Weights of a small transformer language model: normalized queries and keys, a variant of Muon for these matrices.
MLP neurons of a small language model. Each row is named by its layer, matrix (gate and up: input weights) and neuron, and shows model dimensions 0-127. Each number is 500 + 40 x the weight over its row's rms, rounded and kept within 0 to 999. Numbers have three digits each. A neuron's up and down rows have the sign that makes its largest values positive.
A block is one neuron, or neurons of one layer that tend to fire together. After each block is what it responds to, as a language model described it from the Wikipedia text at the highest values.

L9.gate24:442511513498608472545513447516517520491494503582459574473520550444495550499493543484511548510509450508512522453523486488516485468545543425565548474509522436518483484483515520474481544549485549473524570473527525470482461397486522523506497431530559518448444486476529501553521519477496515553579443410511559515539528549518475547480490475483553437603542504500506513478534460466507464489498
L9.up24:430463478635526453468513505460441565503463589480501548566513511527458476550503485456535497502507510488553455481521489551480509483502510489483534507470478509533556493470538564547542462516478557519512479467542492507453522468445479457508499476483460461544482466514573471509448556451544460501443520463492546502496449520518473457511480587569465570478482587512554543519544516459553568465499
L9.gate788:458536433505487474557473487441558482551412504509497466472554505524490493573545528487540558468461534490503543455521532506511530460507559425458478480499448515551491479484553537521571514408487561517428508592537505531457505459420526526470410542523464462546421451475544486421493475488500492525441528492463494506439460498490519534511523536451579540500498539522481513436462517443524446444424
L9.up788:474462472510559497478472466566529540475508526502516564534507482485465466435505482502438472462418458603469444494502392536473471573491536522478490485471575532547475409511517482472470554564459508462512492486476484462550437508477548447554459526551528542507540521498460448585417543454563535532531523532386568506469461428442532525519503469472512554494456522493500492493474509453527559552509
L9.gate1007:545577456438510554512513510505528485480430558511458485555460557494537452515481438465451484479468460494476486486459463501469427511463539479510511556502488496495441578521493441460589590469474484419462474476510401486518519458500460453474474464488531497452459549399496470507553434486523526516559523472547551474483581477549457455528476430522544451535490516518534535463519514457453477524491
L9.up1007:530557475508451495491449434462531510487457536475493511546543512449523556498428515453492557510495517465504509489480420557532529529525534454484529498499498453518494455540485509535477505524502523532504519451483544483517489478487468497488444527565620567506516576465468483514423541518595487421463471476494478550554556534557484462521527465501542481513492500523451510526484543449470539500511
L9.gate1290:537474415429497495531538460520559486531500469461443555463551496483539500516516480473465535526492471500512515500526475523523471546506552470518541465461518486502478534536562504553506572470469517477480387464552478491467538457454503440459436497596492508514469543514478565436485469464474517463531422475580539531527461474533480500535457477487547470481503510556480493453540489485605470524511
L9.up1290:492518533499451480559493444525515492451504483522467488422452525454510550541476478481500562504418517502533542506509512554513477494473549452547523522526479542473456460505466568480560512409508487556459424517503484443509544487463534522468456511507543558544464528541544524491591485566531444494505453504566456579477465617489495531481501508457465519509494535554503559488489479475516490522523
Description: Record label / distributor slot. Punctuation or words just before a record label, network or distributor name in music and media text, e.g. "Label:", "RCA/", "licensed through", "subsidiary of".

L8.gate33:497506562565489473492513503481505479474490482489489514442539515527469512542460419554484484552481550448522431521501393441515482441511499562523527482500468471477481508505520491450521567410453487533482494466561491529461468558444477510522510485498456520503489601435585531492472537517514510491459498506476483469488519429565514490529560504491510473537456556513510555490492512513501531557510
L8.up33:560521481484572565497412528495514531493438532519500504553481605384563447535513441546512544478478445474515432508568510430496457461475521437505602528455563449481507486564503514417527532496432529477500497585530493452436540447505463517472482436414526541486493521464529454537535528505548419520477514463477536493535531495568527513454480482482502528543484469557451479528524488567494506523522
L8.gate109:471490470471445423502450518532507512481479578457460512536551525476522494523528538512557452448454481479456535484476477518507476541512535497513470465516458577486450520574480508506505553481508471504506521515454448486487470457440474502462450568550522519463516560508510501533440471567487490423491557476431527438417540496499512504562501457569458514537457467445518497499544482565496567543537
L8.up109:491515551561518482517497556503539509448472445507536500504566545490481503534469438491473489540474496495547508465507523429495523452492526500503522514504551528473443542532482475495558531556548450475480449481555468493525495509482516441566475482502486535533513480486543527502451504513502494524508512551432522474469535504429494535521462471485487475472514522520486514523515450459514557552447
L8.gate200:497498438527560536484535501452524472479474484443545504473426465479406503515498491523527427450533509523477545479519528502562508471454505489424513503468429494445525526491525489526546486476498494566457456488562556422456515542536487466499450506477535472476548483414493451502453512467461461415484530482536479514487484431498443599555598556532462492529511504467478550557589503567557479549521
L8.up200:510495492527471478494469451525488530446561482477458447484497485488490498548475521491470572429431491529544509539493487479500486546465464409487489532490530462500508522529444542476492503542513460447497474462482551467490504356507504497482527484495514551503443463488532483457563500508553442523486509485460505503520482499400501420452488527547446532548507545472616545518511580544522487525461
L8.gate232:460536447589521469554448526594485564453505479559469509422486541592519509459503505514539511492455512554529459501468518428487486451508425474488485494579578438536537492540492545467452477467502520481525492508444477444502573517458470521464530444530559518459519537416524479451483472460490517549497533502489615552493438508456505462524535556502456445541522544557530499452536497517487530502474
L8.up232:434495499506462462487470545558553500487442469429516523485515452483511496505538474488511522451473466586396479489491465531562564512408459440532537566518529532546528482518509462490524498477477505480515507497480503483526561484473558476497530467487578419454449501465531482570439451530507454568527510495503491532507501455509482524503532477477487445524494486520544537503572489525595528528590
L8.gate320:438493525429490473548494490575488516496370516532469507463480519501518440455537557482513535487481496507462457488566478524503530497523543446469547533468462509525413518489547498513474459459469469524520490530511458551561489506583499530510468528493537463489430480497557555496564466529463526495534510459502485531472424494514445462515427505479502477492511532514500440486581515488510560457446
L8.up320:487486529454514475532455513530472542494531510478514496503391526509489501423513488499536425505458549443524513483512495513522495529532507518548580459552487473520536530427480531476483491484482468453523560494547542508518493452538573526513540511403532503523467534461503558538430555562482482543628567483502458415447500507453436513472490466515534395464477555513510545470492532460404522496527
L8.gate420:509523453496449591446509520467562549571482558483443556538485518536460472460434408553523476556497550477549553479494492608467503476402538436446480465485553562572449434471495462528470387507578520491466525477457437524503561467515457502467480454452474481522470530484503509489481499488441450470451468537491474462478516461499485522505503494487565535510521540519457462504535452492440445521547
L8.up420:544513461543435489560492408496501473574437610418481585500494565537476478373430426514503538479487493449539527433459576570423484538526572483492468478524450528562485466515489488536486501563515489518486467501510517552431495564469438369482525393493530480544527558512532575418524531475457452511498481561523498564507497468491523561553519478464551555522530495472523457562625477474448501517499
L8.gate496:528476558420465450483544526505509519485546425458465538488471534529452482527510516531513473502519453508508520461450398527504522529457550429425522485555495531482520490618543479469504514420481527552458486505507477468498613504506501478568497467496540551457493535466542538567552471515576491516504475474520475484513512521509503480574478529451520533541463471439563547510468451547530561547584
L8.up496:524461456500490443514493482569535531479486520477466546582500450499529427537489465487395461517502513454470448480449462489469498459539508438477398555497526509475453431531525608473565588447456468503565517420482464483535590470560524509505464410440510536546469544450581530506501517508491454618561527465508500441509499510467490435492490377500511523511581472518516511521441482520547475533544
L8.gate505:507479472515478513491442470584510556468459465526486488550544547490566488482464483449543428591390467474461478525570506503479468464522518500525512549531490510463479583473520464552456518477528599511448526487559556447536531513470469535464438482537501511463506473503605466456469499562502454583472499538506426470523508514577510439494488529492547510507523515529534557483492508517537481505513
L8.up505:611458522476467512432493466583518494505502469475490459495541567549481464468486484522451521517475546566577506492495540470490490516489470478478576526560471497463491445448544461467459527597488531513495543536474581552497485481527509403511513474436525475497463530525449508474460511532477489533465523579441509494497430525558503487514584501525522461499560478472481507483536503568523527517548
L8.gate590:596534498456505487494479495532529476434516525618459507510448445494535624411487474444438437544456543502471498445448480467511450565450584505436546567473542553510439526506504505523505542458471485448508508480532486462456535513476492502460494495550435456493442631437530497522523518510511516537550495520527497468448503518502530419594558489511518464434481542485505508535470545477509487474565
L8.up590:578537486416462491548461460480493506522465466528528465468526579490495506529516429506538489516468571527506504439504423548517518524551541481517559502541561415459497492429521566512500509436487463455522485445483523529464476424506487543524492533541528539557551567461510493494463493495528500541550526468440525576482484461517501551489487480447541555461502551430466446515501486488543459477431
L8.gate746:507531501467549474485527524483455551482429388414496476509455485554518428515459474529512474542431419472493520550468421509543550526403515436489456521501469493427500513546540463445514437473467463520465493499475507528512510484502482502509482485459534555515464461522526506502479492475516476465525480447522561478462511443538568449503428466478494514573498451534576584481493478544548545498564
L8.up746:468480457493500486514487516519500480504554520484477494483606462480494525386575508473470507555489589471574486492502512522628528493539489479485506520508472449482506537518491396503525525443536503507497508524486490508429535484523522494456496489506530501441503468515550578489542511464465517508537528499448523478458492476479506491510449488471562512586568544538505523538471487466496509457538
L8.gate798:529520537501481516489513482509455528508482476461533500525476509563487548517478545540458535475482582479489502500541451458479522427521544435520505464452454497586462528445487518545543505548496458472550484509432488468497517473487486405440516517523527488475502549505514487571463498494445449498456500485505517554475513584529566479558502467485474466531527460382498482496489474485421513440490
L8.up798:523536505495587445535441486473444524483516528475462522451509517483512482456521525468476512521498420562472541502476463452452499426446583437479532494435511506565454564472496490566505558480454541476537475518505514454507524518448527508492482533433548504462530537485470495414443481468584453499502519531585538522442497425533489568535491419499442505484562544535511480459537473535511497519422
L8.gate932:500557560433473547434490554443471514506506541475486469533497421564501525506528530483534564530577449555496507482397462538515466484452492531483520456501499525506516470464468473505574471473548495465518567542530535528503477519483495548456494556574578472504542467505545586471495471452464513590554554557501520483528469473554543463489536448519518439522523507458524503483547539537560573472420
L8.up932:460499522520505465405492503517507430513494515551493518521566550507558478514422488473490499512509527527541551506416611514530474517497498501488511447519465480531481514494490499499449505508474557447492443497517466554441551509425488474470451561450481436438489497396523514558477612501556490555562572509486412525483528471523491459429426444497585430449515429476492525527485515460522540443499
L8.gate933:499528531538465544526456615434549454505484468517515498435490481517534463589523524480485529503465569533462503531487521495537539425498582449464445466543475461509504505503563561502481598433500559502487501515503490577487532550513447531461475480520479497451522530530510475497459452431499507451471533523482509490498553548506468500511497546526580555519405436478585496550506474465507524505506
L8.up933:520561464532458444423490508493483494487495468545409500450537486513491538494489420486535441489572487430492522496423506502521467500490498492524486496518516438550529495523531510489439487542477532565504503472509501568563450565510478468472512506564456503526454448550471521500452550504529539446454497568501467509541504517434471539477478496513525474478504546526587458494494434493452531496562
L8.gate999:535460528473393485522517488515447488468504441505486510539496489512557444584514502571560535549514432520504489511474451551531432460513567553533533487451432468466458491456544464534463465495502485516489488502538496515578535467483509517496534502533605493438483562523529542517498514497468444508448446533472551562479442439518452398462470550473470541598457485470520575598496549576484496475456
L8.up999:465508568496584520484489539459516508455506509425435496534477464472432504493464426605491529567575520487480537512511511520513475473517454462559467513471449492517480514476404500620560404451465504467519500536493531479463517469518522478534440505483456499539528538465536510455504408477527520461459485633510489542493496503494628506461563486580448451506443489484512519603531502549496531542462
L8.gate1145:502594550410499552591494478508482568441415453518477556536555499470556404545531477525522482553462492493475514427505505505503478496516444471460507509460465545529496478517556481485496498488541515448517505483431511585492559557462499556491540488500471538532485526483571507482431509463569492465463553551480615486461495449503580526513567511535378576538481507523510487520469471487514529520437
L8.up1145:432528479465466471462447512601418495484508523509501511561527436482513466520544486478442517515520488490432483473489436480534455508519475489525411470454455498519375495495464524502522511470522564537533513493519504514532532541536512484504540428533517549460469505516575467536449491490537444529482477531519476587508525560504541454508489457475455509491492542549479466477476518496536572498516
L8.gate1167:483513527474560500518491457470452483540509498536520466468478509497491504500536463499586442487536507488590500470472440474453513533461518420567574524555487482535501431449517472472435581548490476430516447482533479512445456470472511517501512509548556451528533582461533524608520485476566500551505474532452506534489560490523459506492492516505479529418411577480506531549471513426497537565499
L8.up1167:537474469498493486577465532522527462571428463522470479490476496512570493494518486512484550429489518392489530485519428497536503521496514495548470460480496495519496525462454459399521445617486473485526447519470484545500509465484518518434585523510582507467421518480493550536507538448509538509412528523599513546518479479536545513463520503510435477521522487484425469587491459503497536528466
Description: Music release and discography details. Tokens in music and media release text: discography or track-list table headers such as the pipe after Title, track durations like 3:59, and words like on, in, is after released, aired, available or soundtrack.

L9.gate81:501561517564521592531545485483501530484516496521523543484504458530498496510498509523535523525507513493624526513541514451461474478507458511478538585514587506564606529492444526488541520471467471478480533517570596478577431584527458422416501501483434460530522461475464550472543496548513422589568512543469539545501536458518494453549492570441548511459442527477538496510482509402517535473562
L9.up81:475504499540545513451473484463482477489482465509512492451478490491508511518482498493465498513430395542490521458519552480539503527497478437502482548502460529440476501504524517509452505431455440511540540465510463513574541536484543510492523509471510495427476463516507532495486504476524474525505513526443438496471470535480547445565452495521445478439501519442464503464452504428587473515490
L9.gate129:537472457459492536496515449441484572436501498509583537425533448542511457529506486431533492492510499464518503430568598508602502472518476492522530555446488516468461528460475542524491489460537486555494463475554550484437547458492571434554441568508450532475507496475477530597521438503574496508554469519539487516562546477490485516467531546528493532535466504432529447448505562484489542492502
L9.up129:501459454478515497502525470464548464467474464512530487478508595500466469463438514554484556464557443526491485520481454525500493530579529467512497495460495502497495468504451532611481549468439519442545551533476509489476553532487455475463541456497488435485457426528513538408566541497518444512490522555498520427453487498452479579515542532466440496507468487473545430483446517562508470536522
L9.gate150:500508543515439520542517532481518409530546535532496481479480504520497503519526483567454497522504430500513501436480582506554419469496480485529525498572516457427436464570504494542484441515564538487554544577515458497502512553558549543466483467529540518456496502463443449515442479490500510541489531465517444438494563530545449464488503489485492435468467625472467474551465491567473511483619
L9.up150:542490522474480486484443515502478459481539498511562507502484468496531478463447558469538453549450483497502482510516509533526529514478479486508554445467556484421543507504456491543492430555498473524507449496545519603507450553491544420492555488516477554543477552526552461509463550508467490580502543569510511468501540541420526494460407468522555565439522573527495544503488480515587551495461
L9.gate550:434433472485543437497475554490429504464473471534508498489506411528532541490489519510528491570523516454505471509507505492553518462401529506538521476559527477481538486499501465459485489496504408433450423549503511554537509559481519481454406559457487470491509446415441490487524481495547526513463501549495604458454581514540575413479501500541495526464461486489545489488439492546487557461500
L9.up550:504447512478430483554448461498475482520528501522531486464503483507452499586484574537445523477530471507486573524547534468525528616503475501439480446500484522448544457534464501471536484437477506462440496492529456499570592576439487493460500502588460571546517459484492534573527444562510559533478538532473516499531535459544511467472490493487508554486449458443524486478518489544485460416464
Description: Caption and item-ending punctuation. Periods and other closing marks that end an orphaned image caption, table cell or list entry, such as "…in 1974." or "…Avenue.", ahead of new text.

L3.gate1187:524490386510513510463536518512559518467493517491412442556497496492467496523470408495478436526470497469481467525484507471524519477468522543538552488499527512532452479455495479597526418497485476477557563476432498499503471530433468527514501515537497529466506444508449458610506473488411507517510545487549470566547505491482482476503591524460548484492534418562512554485423462438501519425516
L3.up1187:528489501487505483440446528497539510505476497555486472471553548562413528535558450437539490529456486421451477505516515430505529487461519436507492513490513502513526525557515496568536540487422516492482540541464595538484537509477481466461455554530457505475418581439537498588446468515503413543491526416586482527504514499549468482505493442492510509548577527532542497496509487455533504497512
Description: Music performance and release terms. Words and table cells in music-industry text about performing and releasing records, such as live, club shows, streaming, studio album, Gold, radio formats, and track times like 3:02.

L3.gate411:508540538490478471411489471471551487586515459450463527439538564533504511483511398495512400505514551545483451413523499491481484475527513451475469502514465502542526549489426443517493514537457514542511488484468431494540482479565471473522466451458490476534546510563459519482519479525525480530515487484490525487490453508482468500497483502503552507566471474536467547527562497489462520481504
L3.up411:441484452522531559476560559481525489487381488437479564486523522497504539566431492498536474520435457522523570491441502556476478489547530503465483526533441534508543573487480425519515507432539524552462441456435476558511542476511463510512488454465569495547550495582518517528462485541519522457511505493536552442530547514537448467523419463525474495470588529580488507532501395520482469498451
Description: Line break after captions. Newlines that end a caption, table title, list item or fragment with no sentence punctuation, e.g. image captions like "Fasano in 2009", table headers, list entries; also footnote markers such as *, (2).